From a checkpoint of a small transformer trained on Wikipedia.
Training: a variant of Muon for these matrices, 1027M tokens.
MLP neurons of a small language model. Each row is named by its layer, matrix (down: output weights) and neuron, and shows model dimensions 176-271. Each number is 500 + 25 x the weight over its row's rms, rounded and kept within 0 to 999. Numbers have three digits each. A neuron's up and down rows have the sign that makes its largest values positive.
A block is one neuron, or neurons of one layer that tend to fire together. After each block is what it responds to, as a language model described it from the Wikipedia text at the highest values.

L3.down23:495509506530485486529501519499499501490518523513512478429484542517488535488526472480463486491484482479523518491508525523497486501515533537492491465487471514521461522491475493507552481493516471498530488533541489489492498533454485545499486496480521507481501482508471469465507513530518484463
L3.down26:516491522509513542497509489506461509507524492486461508430503513466474475471505472502462485473524448512525474501527475492556546471461495472518501479537467497542500511453519502536510491488492476478500495516487519523520487511522520544472506536457513452528476501512520523536526531499500499563
L3.down39:493484499526454522514522491497502493534507492513510469496530561516466474518481476472493492473488530513474489500474495522496510496506506487482529528463491509466521474440530463474463508517539542493532488498482507497547545501468486522490514468470517496488503513506486529507500478502510492491
L3.down43:520508532410460502471431515532505507459479539517486527549501427504487493490491519527495487457454534513542502479493483478491505525501523482502485534496477475468525507507492462488486497480544488504534480495489532517554526517528502514460506522529486456492517501508480510496504496477476502502
L3.down285:480487514498495497465478510495455441517501475503504506469518489519490549470501491495519492513490469496465462511501514499487540475521465510532489539452515445507484510532456508563506520564460508508501500514521530490520470506518515527523503495495512496515515459488482514488486470508524437516
L3.down299:468505502528454549503464494487504470481485546511496546492538517513505516498530454498466445506491517463502529517458507556488454457557497487495510492460502455490499468455490484474454509519504508554515475527513519520474479506527535467501481532497473521530505462451492503474530503523517479485
L3.down397:501520511490508507467455533537506508470508496518503455496553512507524497502475499506500499486475476458495494480458482466490534523510541468524511483466473498545503484444487520498470500530511506533492506540499454508466505444503511493492461522509519553479487490488521495482496481456520527452
L3.down422:490486468497471528468456503489532469527495503546489536536549498510504558472516517547509497506500460457506489498504507513463481464527511495455532506521491514510505494448507508530523482542558515447477458476505517489496506463538469503486500501468499511526511537444514495493459489493493560460
Description: Lead-sentence copula. The "is"/"was" right after an article's subject and its dates in Wikipedia opening lines (e.g. "(1799 – 1883) was"); also "born", title colons, and "be" after can/may.

L3.down20:493512520478472496504517563464448499514514469444491482505518507506444518520513502504509506475533462547510507502477485498495524464452471466548538529485503504536491546520496495513538492505532545478488498475500489450465502528499497485495522508513509499515506485554486503538472500480543465513
L3.down90:477552493525480506519497477509480481506498511501491507531491499492489575516478514507503478504490504456494507539509462521505521532527537522520465524490512475508456519493508481500543503495528504524519528479525505457480505513500487488503470450490505506489534513518490517491517471458483508466
L3.down97:448486516504513483510419522505487478485509477529515486484487513524472479524481479474540481467502434528513496569488474482470513503502508523515505532517542502504547500504555491545496465515517465523530489468486502511521494519494520464505491520484477475534551539492520502502466514499533473534
L3.down126:494470481508492515488501503508515514476472515467495443486482534506434541538516449516465478490495510497486476499488503504542466469514493497524519514478491495505471491509502487544487512488497517493523509480444544508492539525473485490467518503481524505540532498453476497499485502551488456493
L3.down160:535455518517496519462498475554551515464544481464489519491507531459495530470506524490530480493499511494476495457523476511492491499458486548521494524466484544492497501480544541521504546494449506504532515485502529501480425459508468513488522488512523519494492502509547513526499474492506509522
L3.down189:523534514480466503488486539472517480474462539454496517478507472479467522506504493516475533521471531471451491527533518568528453500497480478488475522501486481503498513525522525503514536503480506504552447531506500492478455480547496457510486481507507502521519466474486519509530478471479505479
L3.down259:546547487466466483457501526517512457520506498463490516505497479482524461480504468533517482511498458537550503513470531528493495505495523512482491525488520504502541501434514466485491441491488488509492496514476477456530546546476507494470544513489495477499497537503521464505545548464478522469
L3.down327:484496516499541485480523451520488516505480503516498469487510532509488519520469492474491490518514457495470508487507494520454513466466501497486505538538538513504457547518462512475517522511488485506497487482532504486477484471538503481521481461454533489517474508533526510472478465521550496493
Description: Clause-linking conjunctions after commas. Connectives that open a new clause after a completed clause, usually after a comma, mostly with, and, while (e.g. ", with many encouraging"), plus which, whose.

L4.down100:520487493545548501455521558518483495519496494472446499505513487515524484497510477482467500499522504514527510545521502456496550509521480541510455528462514435495496495478565537526501520523518450496506497537532495475523477507450485497484482497509485503495521477507485530490497509531518443514
Description: Copula after biography opener. Mainly is or was right after a name's closing birth-date parenthesis in Wikipedia lead sentences (born 1965) is; also commas after birth dates and table separators.

L4.down156:497501469510526517451521508469520452496521446514480552452478509516518477480512521469521522508529488492496495530488516508504494455494462472454533504518484544492467496526523475500484517470472536508503501488560505537496499535483507474509485545508516505463512538500515505510491453498475543542
Description: Prepositions after role nouns. Prepositions such as in, of, by and for that follow a noun or verb they complete, especially "role in", "part of", "hopes of", "associated with".

L3.down58:511515479470531501490514496494484532507477497490486503515495501517497500509532498461489446503528506447458490485505493481478534425527502458526510494479514492493478470473501499503515478502503517535506494504481518461483469525489459502496496484493488507498512498541502529518462483510505502507
L3.down74:491491493511464530484518480505507503473509521523542468510488454502521489498443499511557469508477501481488500490486508504508526520536509486506499512510519531507504464502507503532481558488497512483539497476492470486522500506496528464517537483523472473527492511518495478454515524522522498484
L3.down217:521493521507531458479510431494499490486476459521508455534566496460532503508519496483493523474526493473475502540502459487485484501514506482550536514529519511497534511552467505539509491548512477546518502466513511496507514505531522488504532494509441483524495497487489508497517441466460476451
L3.down258:492550528507480571491540534509488474455512496550497566535462502497535508524518470468453496527508496505526459513501451541508495478478518481510524504491522488490489498519487516473480506521523518539489492515466491501521500523441455485434470479502504513511466489475512495522483502514494546493
L3.down318:481467469508513472501500474477508555514513523488511456448522452441486506486502517472471535502520492530516499524521472498480465501530487510479546504531505510466503518518473513516513507506505480508498499456528534563487514492489515532479500493486491519531506520457495548494467532501488503520
L3.down390:519452499488527530508532503465493501517530517474512507558527481507514510483508465514479509498464539549492479532489441440471503490497474511499457487479524496478491517466508514508463501482500540512525488494490481535475514476473494471516514494531503494527489522600513495522522497487536467473
L3.down401:488535538517486490502506483509504528525458484502517492487455530556516526548473503518478547488508475520447492528470483511546498529457497507508507472542453496506496515549470513521493495404503486532489547472468500494515515511481539509489478500518481496443482505476519502493499504497479513526
L3.down433:507503434506479497539507490506541468540501499490505476504513464498519536480508479509503483493518492529526483526542544519520564505507524463450502504564471483495493511482481510506485502479562474518517506480497527467499511500489502518556442523506485526520510501472454504487551522494500484530
Description: As of / conversion digits. Mostly "of" in the date phrase "as of 2008"; also digits inside unit conversions in parentheses, e.g. "(3.9 sq mi)", and nominal "of" phrases.

L5.down42:503506538515538498508517473474507456512491498500513556501482529477473511480503510500517526528532519470506480535520474506512474552482481477491482513490498534482495481472524525543561486489522477498515479468514503521532508475511532489476508476489505490532496520469527514478508485482507501489
L5.down113:470525576475474513482511507449527488550487497447478504467493471517495524512477535462485483482464532499492484513490510487510518518523497483479455514547482466518496555508488488494505489503460518503523522537526488485497472487507522463492535497495524479472503510522498516520509487503527496547
L5.down147:492547519480465529557477471514501505525463541433535473475471478502490466487531471501549465526501517495521483514494548492472500499494516509480460517488521509517491458478445494521479523494543476461523453490492483493493481485492506487510496510511468519520539441516495504565425491507518534532
L5.down204:469477505438502529483476511525509484504540468522524507466497485541502482517526498472487498475470470517459471480470482495453497514561497543506523491499525514498503513519465491493462501529526503466517550443478534500527497534528482461512518501506499492553537479519501489461456505519517517548
L5.down246:500518459480499478539487503518511544472490522499538466544474478510462573486512494496506544500524521446510493553495486512497507483546536480502528503503466500523510493496536520489468485490497521496468528535484479465484521495501547511493471499494503501504480480478520487507503488509541497470
L5.down280:486519496496470512492467472506478485515531504519510506516518476464512512483495495500529491492505492533510454480532488495505473511492531544476453513527437520479548512533512510520463493476505488456496535490455551550482465483486509477497553499486492519546481488492497483482512473509481496436
L5.down375:514483513484478489506504462510515470492467485511518552546479467516531509487481477454467500477466490484495510505465503489516481504489494465439453496487482527510512484501514527488519463521483507493480499507526524538499498477533513467502504488533469539472479515476511489505509473504532480476
L5.down401:506484478477494499501517503524521472501491471484510518478484496465484477497530496512501452491466492471479492503473499522472516500552523556487485435493463490479468522506510505550455494507488480459469482521496474546502517499499522480531494481491523474530505563491489477517504528523514525462
Description: Mid-number digit groups. Digit chunks inside large numbers, mostly the 00 after a thousands comma in counts like over 11,000 or 70,000, plus figures in tables and money amounts such as $6.6 million.

L4.down235:480474483489541535556504524479482513513482483484513565510456517459510520501496499486485501550516532503514554504515480541501502525475519478449550508501515514523490496480509505517458539491495455508475512522503498490497518470507528460503511513491486534530526518471472562529475483481518559559
Description: Coordinating conjunction "and". Coordinators, mostly "and" and sometimes "or", "as well as", or "but", joining a second parallel item after a completed first one, as in "one goal and two assists", "two dead and four wounded".